Weights of a small transformer language model: vocabulary 720, biases.
MLP neurons of a small language model. Each row is named by its layer, matrix (up: input weights) and neuron, and shows model dimensions 0-159. Each number is 500 + 25 x the weight over its row's rms, rounded and kept within 0 to 999. Numbers have three digits each.
Before each neuron's rows, "fires after" lists the tokens most often just before its 100 highest values on Wikipedia text that the model never trained on.

fires after: "c", "b", "il", "as", "B"
L5.up262:514508503571497499493480511469510456467476543488496462511489470460490492485547472480504524515495484469518500497506500488463495506489523509515503507507521505489453483496505504517526487449455464501509473498513482547471497461525475523536548482466520477461496499491502474511495506473487472542528510495504481477531521495537457517532493544514480476444505536443530507560495479497468518501501492481557496522502518489430474541470497495530501520504499479527488497542522529489504479513498514

fires after: "um", "ig", "tur", "ag", "un", "g"
L5.up405:476494486478518465472520474479472504468497516487534492479474500529518530530490499505480507531529511488535479532496448507531502502481553514494486505516508481500527498494501505519456486510465476540571490524505478519482465548506468472497533506503509527459512466504522485489502516497495509509519514441500448555523511441526518589515489517522494530475494488477469467501532509498484496479509525476519457467470483482501492529490482494511493497531485527510469536522539480542490501526496537

fires after: "i", "m", "M", "ti"
L5.up460:490480456503485507473464482469481515521483474499505524528461516536483493468531531560510505485516498497499481508510488472469529490483525557492527486477548488505568459463504467512487488498484455488518541538472500518516509445453488500534505537535512488499446487489512506480489518497491495515510480447495491537529485492511509537496485479482502474485501495470491542466527501462481509523511528483540509456479485536480488496482434521488511522519504537516513498534513524504520501531504553

fires after: "d", "en", "ig", "ed", "ter", "er"
L5.up177:529528486529492450475498477452484545533514481496542507534503483519506520528454490568496454466514500481542527530504488511547478458468546507504489495500481517442452493478515525506505521501479539484542544485515483499506471499480442548508499460522519473459470492503537475494483516512517482492453492474534512498542500506495509500484500490509506490515516504503488480528488489513497509485533501478466505518533511451512537512502473549510511493468458501516499513562518489482486514508495494

fires after: "f", "im", "ar", "y", "per", "en"
L5.up284:489530486551546448450513459488490508506493511467479566456539480491471562511489485527512505485492547508489456492530487510487561487534493541493502502487487495492500511521493517529520475491469484509529519509498461530515493489447486519482485527510530507500471532520481492463497485523494526531470505495521514504488480471511475504466483501443502489533495501516516458563521483532476481478530486481470498499487495478489506501473485461535520516511474509503503522488531563534520497504546481

fires after: "o", "e", "le", "co", "se"
L5.up44:476459487492481479522518440476514460501469489479510489490464505524458495501491537515531520492483474475495512498483545510512518503489517483514486501513477491542555464497491499525537488458506480535539527557495479525539472562469452458523517477489483500446484446491481480497538502452523512492482526488538471541498534487530536504513481498503478489479495495491478513530505458535462518494512518484482478511496491527513496522486506517484548528516463511496465506545526505480486506492494539

fires after: "f", "in", "F", "per", "to "
L5.up163:532485520524526479497469479510504533483482537515544547497546465489508522496490480509500492498504482461513488526513493473511507473475481524536513537489479487465463509478524496514462464481456503481526487516536510512538486460434484556531529531499482458509470524480514475488459490531498535505509529489482494466473463487485530488462553538493515504518552504488501462534507474545536495490468538457466490521502501494516493509519552498465533520498494486535484484530473495499505505474489497

fires after: "F", "f", "ter", "ld ", "an "
L5.up626:541494484513483458477531508496511523444459466518468544455530478461486502474497528535498509531491461482487500547516529464534522453505506528513490517490498506491469468505526507515497493481494515514525511555510503481499456487544494511497505518545536496500493482506514485459485534532552488526493484502530503462518480474490501515499510447516489525512501522482474464563477483520505496494518500535497470518535529494507494491524545473491520475484527496500426443529491493475491511491526473

fires after: "c", "1", "8", "ug", "si", "0"
L5.up180:519469438536468510512524482488501487474491491462487506501488438527507528498581476470496478499518516465522513540509501515478532475504514500513534475498515489506496502510530467509483472466535481523510508526468490525554517468481501528526506491497524481493472477512538467505494518478496476473506571474476450510510469460516545521516563462491480497504467499490530446520496499470504448507510530469532506487493513484513493503552525510542521494514477501505475483517527533502505486492495508

fires after: "s", "o", "R", "e", "w", "r"
L5.up473:488522465479477454486509457482484479506476509465522483480467485507479444506486493538544485497515520498490536491496499496463497535488475461488532510519533492525486484498489495513486498530514496530535490518491493530526494486501472532523462486505522446492480557437519503465568482479536524506534507515505560510512504499545515540435512529454507503483495471522499504508513468448472506517496489497554477487481476516481497518469514489477524543494475468519456482506524480507495505506491512

fires after: "\n", "es ", "\n\n"
L5.up149:494530491490443506512476470506491519467495519442532472518487476501485512477505468509485491559506497481479496479500518487495553452512466517501507472462493534533526486497507522504468471485514508521510520522476476538530473526499476517534541490508510522502487506536495509495497482506526462465528546524498494474528509471508491475487556488504480468482488509522519428548524458497519457475536508494508456486508428454499498464509481470509501528459528516540516505487498495493476490521524524

fires after: "op", "ex", "up", "re", "res"
L5.up122:509524500479513539473509478479529534510551481507519475533505501475515502499466515500466504472487498489521531532502462480495512423474468480537519516514482519465504485487465478535455500503497527470544503494521514496521514509495503533483494468459476511476474506513520484488459491497545541514504491453507509472525512428501467558437552474477505531542533465514503479507518508494468462500495492473491458500529489477501515509533488512499508532466511474514482499496512479543510530526502500

fires after: "a ", "Ar", "and ", "the ", "ar"
L5.up351:516542485498517471444498510463485512486524511508519529503501491448466490476497521490503567510509474483501494548472476484487509526489477483503488503447506478533467495494490500504509492489485507494520465529528531501581476458513484491496535508498515451464494565490518518505505507500471479547523552501537476474483493503511506486501511576503472449469490495456521497522502499561489505491492556511495487541533515492495540513485499513507519508494517488510500490557475506500515484506522514

fires after: "v", "er", "se", "per", "m", "re"
L5.up186:473515489474472517479539480483529523504501497475541485545537455479506517497460521502482537490505526459486514508469526545526541470519475524514499475484512518487486496482512462505484494491511491485552539511459498467526448469491525532508485533528493498502490508507536503495463501528506469525486478470497474448513513499546478522486478471523520491541513520505522479521486511419529491476507553530477482493512440456484529485485500477540496507478484503511479512542507538486514478515525478

fires after: "s", "re", "R", "H", "oo"
L5.up543:475497531561470496531501508509513524446510556488523504471481490459509508480468477534489467515513461496492538484492524507481486496458505505521486484499487506522530490491521506519478481465503475482482476495448510544499475483454479530532483532489496497461524495508453536515497529489530547478476488492533480453539515505516486484471509556493506493531500471486521471495526469480451457514509516442520458483528500536476506483477530515477491510488530507548482529508517489507495479513489558

fires after: "f", "F", "al", "i", "ti"
L5.up226:539484493523470497445503489452497479473521515501532480503463495514524517513548491480519481462485472477513513510520510470549484484472521492510490544483520502466475514452487449515492524512449480460492522517487478527490496449468470521510544525497505426507493477499494514515524467553520493508519517454524480516480503490538512487494555492483495514495479468494504540458507451531533482504518489528523475492524515464487494539475490483477527528528476477509476472538488474494495475480490517

fires after: "N", "C", "S", "P", "A", "W"
L5.up35:504491491525544491485506518494486471508487549501475536486546519488446506512473522475490501508508508459517531542470543473491470480472516529504526511499482496525474467514498476508494481469477490520499490498462502530472486520523493494490533563517553466490494504509495503512492526523502523462535548511505485519514521458484521538457516506504473529453502516470480448502484450501468524435501530514568505491554515466504490523498479494502522530478476496490476496530500456503535507473492503

fires after: "ac", "ic", "il", "ag", "c", "ep"
L5.up70:449479484533463503484531485419498480475532521470499511518503464521497525518509429454501536524463515461534498544490464525479494527467470513510477464518459514528520481470547478511491458482490513495521495462476480524541512485506497477495523501479469478512494500518522497513501485492491509506453519449517500504511500505526532532500491528469478524512521489480486479583500510522502487507497534492518477510520520488507504494493502518512492531508475539526510499523479552533483479509537534

fires after: "of", "li", "fi", "wh", "wi", "i"
L5.up317:489511517501480462516496478465499503529503528465497550458530501543467460531461464466521487504490521486503495526523525536525506438488458512523480497504536467535530495480534486514448486489456496490503517514507491508554468479490495543505533472513497495450494520489522478514505492523519498527478544498533501517476478465511489486474478480485484452487488498507512519475520416480479522491520522499504497504458501502511474547499510479502539522501460518494500491522537442491515533532503510

fires after: "or", "ub", "em", "at", "y", "im"
L5.up16:514518509466535478450495481506463511501514510458491458500555504465510518491457516536495573502530454499468496504465486416511544518529520496524521512492518487451510509478501521514486513519507444477536473496484464477497483523466493530516506507495490510504465566503525485474514516476526504478528492539521459512496511506500499517459503489534486483512508498499487463510486530507461495499518495462495485459513446486496554534448504488493521500475506502529500490500485506507521513535513512

fires after: "was ", "is ", "were ", "ul"
L5.up401:530476503561526505496495458465518470478501506500476499498507504488477485503495505540506518570507524473498508517470521468494528499483494512497517561484516518541448471507488508522491482466476489487517521514486498491500531452490498501482554490494552490461502566507535433497536474480510507441504505434488485519553478508490491529502527503453463463467490523461504535525491512506511496512503471517509482524504505502479456487470528480500488479518520510512464513509511485517501479458513508

fires after: "L", "al", "o", "e", "ri"
L5.up254:488484523499488504497516500492499495460537499508504482445493534533488566482539519501481478502482472490504521495487543459469514505470528488485516533524525496520544480512488505512462519474508446552491524511507525504510478497465497530514509537516537462473495499513520518506490504503528529526511508461528483542518484487528533506500516520504475474499463496472457528510502449548454500465497497509548479528507483519518491514478512530439465514499517528502444502502484461497463463454468526

fires after: "A", "a", "E", "bu", "res", "U"
L5.up319:501536483480471472509524491481512462523535488503473544521503497488502490520450496509489495505505519485507505495497521437496506485509499524497502531494489495498525471510459464520525489532488468550509544461505499506489527435470511575520489539486520508496468520505505508475491484484551526461443507465518479562524497459497531493455469491484479499486562470465517484493505485499428487496490514483504478489509487482474496469455465519493522498501528481529522517501511485515484519513540519

fires after: "e", "N", "o", "al", "el", "ir"
L5.up198:509477514482514490509534506533561508509484555504473458416509514469530499523491485515521488490494500475497504491495485444472533492448529503507511539475486535517523482492507515513490499509487482540501526492498475510522477543498492514516514524541530508468495505527502528481539501495534511474518503525524524497488511504499487465404550493491485557478510475508501509499546461493435468474523467522495456477491472512494482504474486473519511524484472532511470478477516492498519489497489502

fires after: "ec", "at", "in ", "ed ", "it", "u"
L5.up39:482493516541550474484445495474491502533495485476505469477459524517508503470490500463493532501525475483504515514485529471472524486496505519535535526490503498496529481472517540521453502516468502499511504541500464469532474517492504485560486472504492482475481530458550490449527540470511528514524512455501441478485422479470509499508481519498503454511510521486512515473504512499539495500526495488494527523491517519493527517499474492537482540494510500479515502463536497545518553503463517

fires after: "c", "C", "G", "D", "f", "b"
L5.up339:519509504554487447470492500481454514479462483480517508537528496502461507495497483492520510512479469452536536520510589481525504494493523513508526511494500500490485502521495496506514525474512461503512496523501504506510501449522515527496462557486528492490520496470474485460545489492523483507439506512482485515501475487535531488517470542470493504453506468508541464506476465522448471504521509493503473566517537478495496483560459527491499506486515507499452507483509496496509525500471486

fires after: "ur", "er", "ar", "oc", "per", "v"
L5.up377:475486460516490469482486486526468496501512522482522559557514476516496557493471510519486503494447486522478484575455537458522514461488560519491467517493484493502506489502485534515472475503503501477486487529454497498488474515525519539533492540508509484470519515480510491471470483493501484514533493429529481485489488496499549510495490497492504496534483497530490482543470519508487491488563550502511503489490472467478539489508486525538509509474456487501476507542484494516487512539512481

fires after: "s", "S", "ers", "e", "ra", "A"
L5.up571:538550469456469515504529475496464494511476480429536517515502509506507468492469517502492510488507535468498536504481509509503507474458521460523516518496489517501498482557496507541517491484501482512482504493522518515487527517490502513552521463489504468512512489506507512491491537516562505485503521505524465510516499507557494474461528459489495515451513469488492479516494470500420475496501507514489481477490499515492502454535474448466518552544505471490484446484486501492518534479506542

fires after: "i", "li", "gr", "qu", "fi", "g"
L5.up637:464476465509539494475500478497533493485485493492518514485490499542497529516519493461515487523487492464571490491457497516511487509459459507515513487474524501501542498455506455527478488479484494486510509515464441502516481522519515501534474546537499491512508495491483501466567468566536478509415502500532491550492504499534509499518486514471503501489501478502513526483513453527515485490497511545501480495488467522510481526528497536513495546484491569501488478494505464491510471504479505

fires after: "S", "s", "p", "ep", "us", "res"
L5.up479:541531454432504494500502474515487480513502470484525502545533452453495502484440494521494509484500511468457503515484537512572473502453518507498522520487524524497527518496486530521519511498518469465507486491482503512481504535464520504552469486488521494509479476495490517505486530510527502457441510489521520496513496469494508538539517504495467486470543432497498473471443504474479496505482517510534505508461494488467522469506485485489490559460513522493521483513495498488533518485523503

fires after: "the ", "s ", "s", "S", "his "
L5.up558:547549515509545493509501465488502473504477489479493480503516472464485484529459494544484487515519506465492507519493567480474533468460534477521534518482532499535500481528470495504515524494493417501552519479523511531527511476509478500517490538501490504489503531494490529488521499495487512497494477499478497441492539474480508525511541509495502550469479514497523469554486489511434531507505538495495460505455476508496520468500510493488490527471494531495484489471507507504541546477459493

fires after: "A", "S", "R", "O"
L5.up300:539483465477495463462472468513478476493544521518477521432473456520515528534554497527484503516554460478473483496532530497493506512479537544506515482472511500509520497484458489518516509515463435531518510474506504512467468476550498493522494527524523456519518507513485533500521502473500525481519502471505458534541521486514506527494512512506496537472476475496517451539503460521491490499491496496537494469505483438463510518493514511461525518472540513501511508531525478502483485503487494

fires after: "s", "S", "e", "y", "ou", "im"
L5.up121:502507449477477504497503485534505512484498496496535492489526446458506509509504489495492500482514456522491495530469500525503502505478514521526483497455551479528521484469509526531487503504509486516475537507463458499508521464499513500510493494530565492499476516470504512489505521488512496484517476485507505487532508489521452525464479501525487526484511418517498515540451494474432491500545492527544476432501473539463516512484468501508527579480468504507497488529509514517536490524481499

fires after: "pr", "serv", "Le", "se", "e"
L5.up349:515484446490429528517518472510527521508521557449509514539473482501497483504520503484529492506458512488527553536513524508546489463489481512511485506520527482515513480529484470512479454486508506550480521499467486523486491500525490509526533513529491477499501494476501505470488541494559517474510537484513466534552494496517508491488535500469488473476505527486514511470517434457480494483493499507529490488484524488494467475480470493484541539527451483530508475491455457512508480523516486

fires after: "ig", "ter", "g", "og", "ind"
L5.up499:451546469514523497453516501489524521533499498473529489487456460461513525504475536490480479480501500489521505552494520497558499451513454535491482494504495530492485475506491464516504458485475522463526517516487461508471448535491499533518515513521498532502485479503516514464503501484545462514476521450551520512503523511513514569537473490531494528514533462477497443498499495470510444495511527496507509466495482464486508501521465497509479518486466526496487507516481529519504489488535493

fires after: "pro", "ro", "le", "re"
L5.up525:516482467463427471487475519516529515501484534466483493470532483496489524509535496511498485493502473483491503501472494498504537487520506490500497496500490534521521502460514434528504485491476479520504491510467519532515495462476473503532538486521503516499501483506469523512514531508541522505504474426493491505500512457504494565431466535539461499518555489512509469502565461511493504488522529503508462512500453505501494502538550478463537502500504532497504486500546542502485501506502513

fires after: ".", "f", "n", "% ", "4", "3"
L5.up437:500448533509484504465538515502464511492477523515520481552531478492482557468488519507473443507459511510482521515526543521469512486485503489503502491527559542489455490483529491504497507498530474519519494563507526471514474489513497546529489510535492461491481494455496503514472494492458538514486498483474522527511503528508451546461515503474513505497475502531533498507514493485517502507558524457519479491483463544494478488504489463492481500462468497519443484502505475529528477498482473

fires after: "m", "em", "is", "at", "ain", "v"
L5.up417:477500491511495515498515462473523513438487552481499465533551510512486496510494503494482503490489533500491512494431484477470504467476494557512473520455547518483538493453496500515499506474466506468494487519461475489543533510475510518497517509522507503476499555517526487534450521565469511516517480467525508491499462506533515540502501485472472526513483490530514525505526517454516468485510486503546489463478447515492492500474507485495507526483520474494467509489540499533547459495491504

fires after: "si", "on", "O", "==", "c", "in "
L5.up259:487493512514489505545463474526498473475491516473474493471512480503516447497518445493528438560500480491524479502509514474565545511483522525535492500472499522459508495484473493515480491462479442494484494471470489503532513506483471489496549529507498448508468505524503532542536554490471515495464525520505499479524503445492511509499493510480484493537490498517491482484524520457479474487477505498510486477512499489504500520561482496541510539501516519520519494499482523554531492506536545

fires after: "S", "s", "W"
L5.up625:542494497478492550486531489503452518504527540523510501540510506481477480486525520544492515488539515459479532534474520495519479436470511518521471470463552496496514494506498506506476514493470446515522464514526520477497508524488477530534509479513539456528507553481488505478477539507507507489523496508506496496528506515495517499472552498499485515454495446502516504484506427504449505512487528507515476481530491476479456484501488445456519547471510484511478475512487486521530482510515490

fires after: "ad", "d", "ed", "as", "ind", "In"
L5.up114:527527503534455468475465484503498471499517488478519553490489460479495515472549529530502537504514478509521484549470493481496483499514539494515470499482508522500475495441511516510475489539495540519499554482459473515490449463479512511527497467506534483480493488498496469487498473484540501461483531463504471464523468487498515533529528506499505496512528509509502468510475496528497455470477488509473492528551469452474526486560465483538516502463490529520523507533489541489492511519526521

fires after: "w", "h", "wh", "b", "W", "f"
L5.up511:501486515483497469494513491480457497477501518519509521490517487480481549487489509477546462492499479449471543499497534520522491483503470486529481506516475492505501478487493502516488499499461523468533488567532477503538495533515494532555466505478523495486491524433488449496493520510459487526437539507481533534500534528478487519478510539461480474464536516492500505473475434503508493510474557522479501535540473497513497534537498514478508498463513515513487471504487471514528501488470499

fires after: "at", "sc", "ent", "tit", "u", "ang"
L5.up347:468545470506511498526454491501473503483482507488481489528514503510503503527517444473556502500466482464510510507484493476510510468513506536506476509491504502464508474499496537519496510423457475485509547509454446493540527475503527524544519471517510490453476502493516473494538527500492458527524537487488470503536465488518528498543465512481477481532493505444502495493534483511543487490493471534523532504501509473450519493510450536539517528512514476511514506493503529528503510512496535

fires after: "ew", "est", "ow", "e", "w", "ist"
L5.up158:505517456516476512511524504507521513494510475509534520553525482480466557540479501503500496493490489472474515493428509508501501482522487511516490468528514523487508497498520512520479513439517511482491489524456490465535477491479476533516494487540482482494469493531468506478489493562519479492431511503529512511477542532501482519471501459468492493540511495521543486470502503534521484491546471475478511491503477535479508512528576505513527519432494504518455471502510507529482470507509479

fires after: "F", "B", "Ch", "J", "r"
L5.up78:446501488489521483486468496505476511504488518523484508477470488510473568529493510476494516529481515473535508478521536495513488451469505494516504506481503469516455480485512505507506502493490454472525548525492522491527523494502499514506568514577533486494516467473463537503488538483499485483512511481496512533472503512495465536486506494513480520490498495461523449523499461536428507459517508491577485492511522525494517548498500457468513491503546500510488474523483470510519478472494494

fires after: "m", "e", "i", "a", "um", "si"
L5.up18:494495438486474495544464448468491498464477467493528502501495468507501515532524461483523501480486494461563511517464536515457517514496544472501514492461537498511503497484517500497474532521482431480530527541484500487532513494462484512475467531472525461496466488533541507508510525477477480499504554496536473511482513508550515511482464487502498496484509478494502519518504509512480514497486555524531530465481504539457488509493514519516488555500460522494480514516485509503472474540496482

fires after: "l", "le", "y", "el", "k", "ter"
L5.up375:483537453509461475454485465486540507453464500536530520427506448521512531504524546510480495474515458514489492518479488491505488497440524484510509483477500490514472493504497514529466477498470535497494530516491519491490438521494460538506533526519503465440509479531487492520479499524543510440541519488519491540505511511530518498447498480497501521516488499509498492490535493473495507500534500524509455457536479520496510529495516508489532507475529500506459491529504488526474490477513504

fires after: "B", "b", "was ", "P", "is ", "M"
L5.up303:514503466526507483511456501485488489481551513515521487502483528487378497464511487557477540540493495501506512511488511447507523483474517520499497505470518541494489494522491452493482471474508494518468507501509535507513510513477409509501559469496510501496520510527517493544490521507520490474507509490517512515494492491468542507474491536517469474470488505492497493528490495501530502480491512505528487481492495487445500526529476472482501518461531527510524519498489485562489487541488473

fires after: "E", "Y", "the ", "M", "U"
L5.up171:471546507504480485527464468483480485479552480497476528488507471486503498513477506496490514492522484475507491562474515442536473508462540493516499471473512512519453494511492479533517482506497468545492519528546464509483503500501523510547530521525513465506439505494504517529506512490483453457499509514502495523474523482498477498493497502448498538466511502497535490501461517534486518414513498502548449453515545504476476502491501516468502495451476503504484489480482467489521489492509521

fires after: "r", "R", "re", "ro"
L5.up306:493436476493464453464482488463471517498477504495517509515514495532502521471479477515474526516475498492517501523524533489481522513460487472526522460506501523551491501510526466515479501523475477530546496558478475539509488471493473517547501543538476481483516488464473557518519508515495532498474484486480511520512513494552491514446484537506509548507472509507523499522517452499484536488543520505481464504475491528500524479485494536483488542500494524507443489460479452495507513508494485

fires after: "in", "F", "n", "N", "f", "l"
L5.up249:542486529521504484485506508493473499490489474515470519491550483490524491463523505571508449540548511491516533501488537474532475505476518526521508495449497497499474484480507523506545482467488462462520507501513523481510491470522485514514506517551519479480515505496465472534482538498486487492501506483509536518577496498476497533457499537486481496490493472534520485537520484468513499487524485482480466548531515474518528492500518477498517526458520486525446480479468450480537510515496453

fires after: "5", "4", "6", "7", "8"
L5.up159:512504515547520493489454481481497476505512523496514477457527506494510468510501475511548455529494453479501524461534485479512481502460490501489497496469501510513525457501549539527486524468472537480498538518503462495515467498465522497528556482491514474489500499485523535464568480487469524521451476497548500520505506508495469524503503523442506478453464455491502507509520461484450486464490525452524461483508476523521497538514521523503489494491517535513529469520509511482517491504493490

fires after: "\n\n", ". ", "the ", "a ", "The ", "was "
L5.up458:501510507506510483495500486469512455492483529509518544485502492529439485508476508489491469531479520469483532558512525505481500426477503484503484544511474493458484470516488514502485462476475470496543480489491477486544504518511492475524545511479545456479493529528529460511486555525491536507495542473480492478501483500490507474479558486517467460489521534475507474494493498522534513491497488489492477509483483514513518542488521462518551515497540470529475474555504473515516479478533524

fires after: "al", "at", "id", "in", "for", "or"
L5.up296:534470518496515498428474513460497505460523466508480442490496508505506521464504455534497489511528506546492481496462489475511540536500550507551484519450494493470531486444482525513487495507460474501503494489544477457491461537500491513500533517486507484515525512511524506513532459522483487492519492498506495500569512512529515556498487551476459509498502514490471521508500539534473512473532498484499485497499509488479513536466507515517483507498544511490463521556532483510522481496484497

fires after: "| ", "\n", "3", "6", "1", "2"
L5.up424:551509522475500475498488466507467517453517502500517470518531480509492524503498462497502448514503504491519475527516531490475509457476495584510473535496498557481490457510524511515515483470503521479508555524490500469532484522498482513537520524531498513535459519498527487492497510515461514509491542477455477451517544488478518512487522453495520474527474497457499497516532497486506503492492503490508439484504449482479475452544452524497478507516512479506487507543487521481537493499514514

fires after: "ou", "wor", "a", "ear", "or", "u"
L5.up397:540507498546477469507536483509527507554534472489469497485491479464485510538491483486510459498461515501532493474477500498493488438494524510509442506517494524532517522477467487533508488499488516482479557516461479496476480510456481477502545484536490508496492515516469477480550459501554464472514476444540470550524484450499505502522472517486501536514486434479500487540519484515470499503522494507512486482518533501494504533491538521493512508496484493496516481525503491484522536450506498

fires after: "H", "S", "J", "D", "K", "h"
L5.up231:488531480479516458496514511521467521475539515532493532502504469518473507519535501465497528501527489449512533511523521470493453513469527560494500517435520481515515485501522525509492478500476470513496477489509499513481478523466463537511503492535560482495511507495462514465518506508482558522476501533543479485500520529501477509493524507524473474468495477533501460498502433494459483479491530505564475468515494479509492507476470510479553526452508530520506509497466479472533491505507495

fires after: "m", "M", "R"
L5.up459:513499480464477488500542442485487475514497479480466516564570525483491510434489479510478546471506524480527511509513525498517515516449529552520519485496534519508498494479506484511518505503464504514578466523503510500514513491510508488511485512507528464502471527496511482498473512504511474505466524464485510481543499442503511507508521540459471504462484479520550482506489439458485515484505518490510500544486507493486494473539483478528530540506461486504498477495459507515525491490476494

fires after: "D", "F", "in", "J", "l", "In"
L5.up509:473556494517479496484538498456502522503504458510455500492464493478461493495472499523530486499524526524518527501513478530496488515459517529575506523507502473504504473509470496516527473487521515486478526559482510462465505516523482533510533503527488475495495484508470520508495519500524454469471538523502499479559489500505521524454522496482475519449476530441512491488485463505483506476525487476480501534520558461517533507481497487448512511504533510509471460514534450488510514486484488

fires after: "as", "wor", "or", "O", "ran", "U"
L5.up134:531534491524450473468486476519548495547477489469527478455493501458497488487519494519497496503525440499506511497499458453520520500441545504521499523513487494519485510464499453506493471495466486472516482524465494531473492520510494480496525503493493486424500500512447498547540535499454491493525487503508491485526549495508479592502464557524478513500477479499515493487528515530490480494488499502520498513490522489468509497508462484485481534506505519516498513506511475543525499502507533

fires after: "a", "e", "y", "i", "le", "en"
L5.up6:506519458489515442520490449484501426512493491479488480485509490527452527550511465508486522506518487480544494544518503510489493436491507478497493505444495499493485497500490487513485466492523510512492504508513509475532468530527488493506511568517561513445474492504528558463492481505518522503520560515489476523499512486545483528472489509509492525501455476495468459476466518498531462452525523489493475483500499490497505538492501537487497524512476527511463542499508501489501495484526490

fires after: "ig", "for", "or", "ou", "por", "wor"
L5.up145:520500468491488501447477508485514490510511534493516457480469479525527519506507502489536472494488503496502540461504492491473517500494527491510450498534499566488538493427542474520500469492471489501519516523481494466521489512485425467550483520484485505494516513458543523469511463487497481505511481445525511505505498488500477538495484510487505533536488475510513484523525522475523447503582531484490478478504475514486516559526521503492482493475524503496507485510549484535475505484518514

fires after: "f", "n", "re", "de", "was "
L5.up518:494504538479482499532523485445494502478482506495546530505485499516508529462531536500550466487444507514488514458500540450489502497503506496511483537511509511517506489496504510509445523501542531483512493526461523488567507476490525495526476458533525483506485513476520472520493528514483519513485497456466523531459458444485487533525512502502494510541476513456493515517485452500529508502525518475489491516505438521490498483474510476466540521448533510499505493501524464503467476479504533

fires after: "se", "te", "% ", "w", "e", "tw"
L5.up615:510513509496506516487505516486489495482492532492543508494474491522459514488508505521524424519478524514520524540508532487499520442478492469499489463547544501509491485484511489502447484454484531506504483517517479513527474488438494503516500471523494495518512500469464504468493519531532498501446496491465506477487526435545494502485497504465520468509511514481528522499492468535530496512494527468496448497485463503508462517511574501451536503459478522500517458518505505511522471489515551

fires after: "re", "D", "s", "to ", "H", "es"
L5.up327:457519496504517495509539490516491506510556551505516483508468503434461470505511499476487516520498487486498518508505524479502509510487509522539475525476491486509545463410523516522479516486477513563500499522468528486505487499495495514508520486466499513519506528484500495434505470505560559460505486505540529499529485505492502503492541475506479508488514522487497464550474458479464474477517511480546472515510500504470506513455527511511516511480567486508504483495526455500488515513491502

fires after: "D", "r", "| ", "Al", "H"
L5.up430:495521519501515477516505503479487535487533551484486452517498541498511504476542496514472512513506512503519476531495506436496522506465489551496471511467456461523490496503520533507439503510494511463542504520524509480491468510505529522506499555502536467492527468497520551469510479524527509514466468501487466499499522511525510511494467502481511488514482470496523475475530448541458526511552501534525440505516483502502502512499535491453517546517485526493517525512481446493504491510450488

fires after: "\n\n", "\n", "| "
L5.up245:510527481485520474547477446505464456495523508460531481510505504468519483478552459487539498515508508461542503502507494471491513479483525529500489558475497500497507477506526554500477475445524495500522537504507492500524485505449498501564493481498537486513498492520488506479528487468498488505457555487508524496520500490492475488541531499472492468510498452489544464468499465519494497468477552491546462498506476484498499479524489472507515511497495582501483508530481503511513532492482480

fires after: "the ", "of ", "in ", "mar", "ar", "an "
L5.up69:522497477531511454460492509503482463523494490500495512475499494469498506491518509511564522518493532499491468495471517432506471495506487476511440493467496464484472478512537533525493477494461521524447500525501455494510458461538509513522528494549557508493486513528522496444504518525496497482497481508487462476521464511516468551517509527492452539489499526460502448525518524514475499480545546524511494543480516472474527501534490518525523480517502485520510484492490528496484490503518510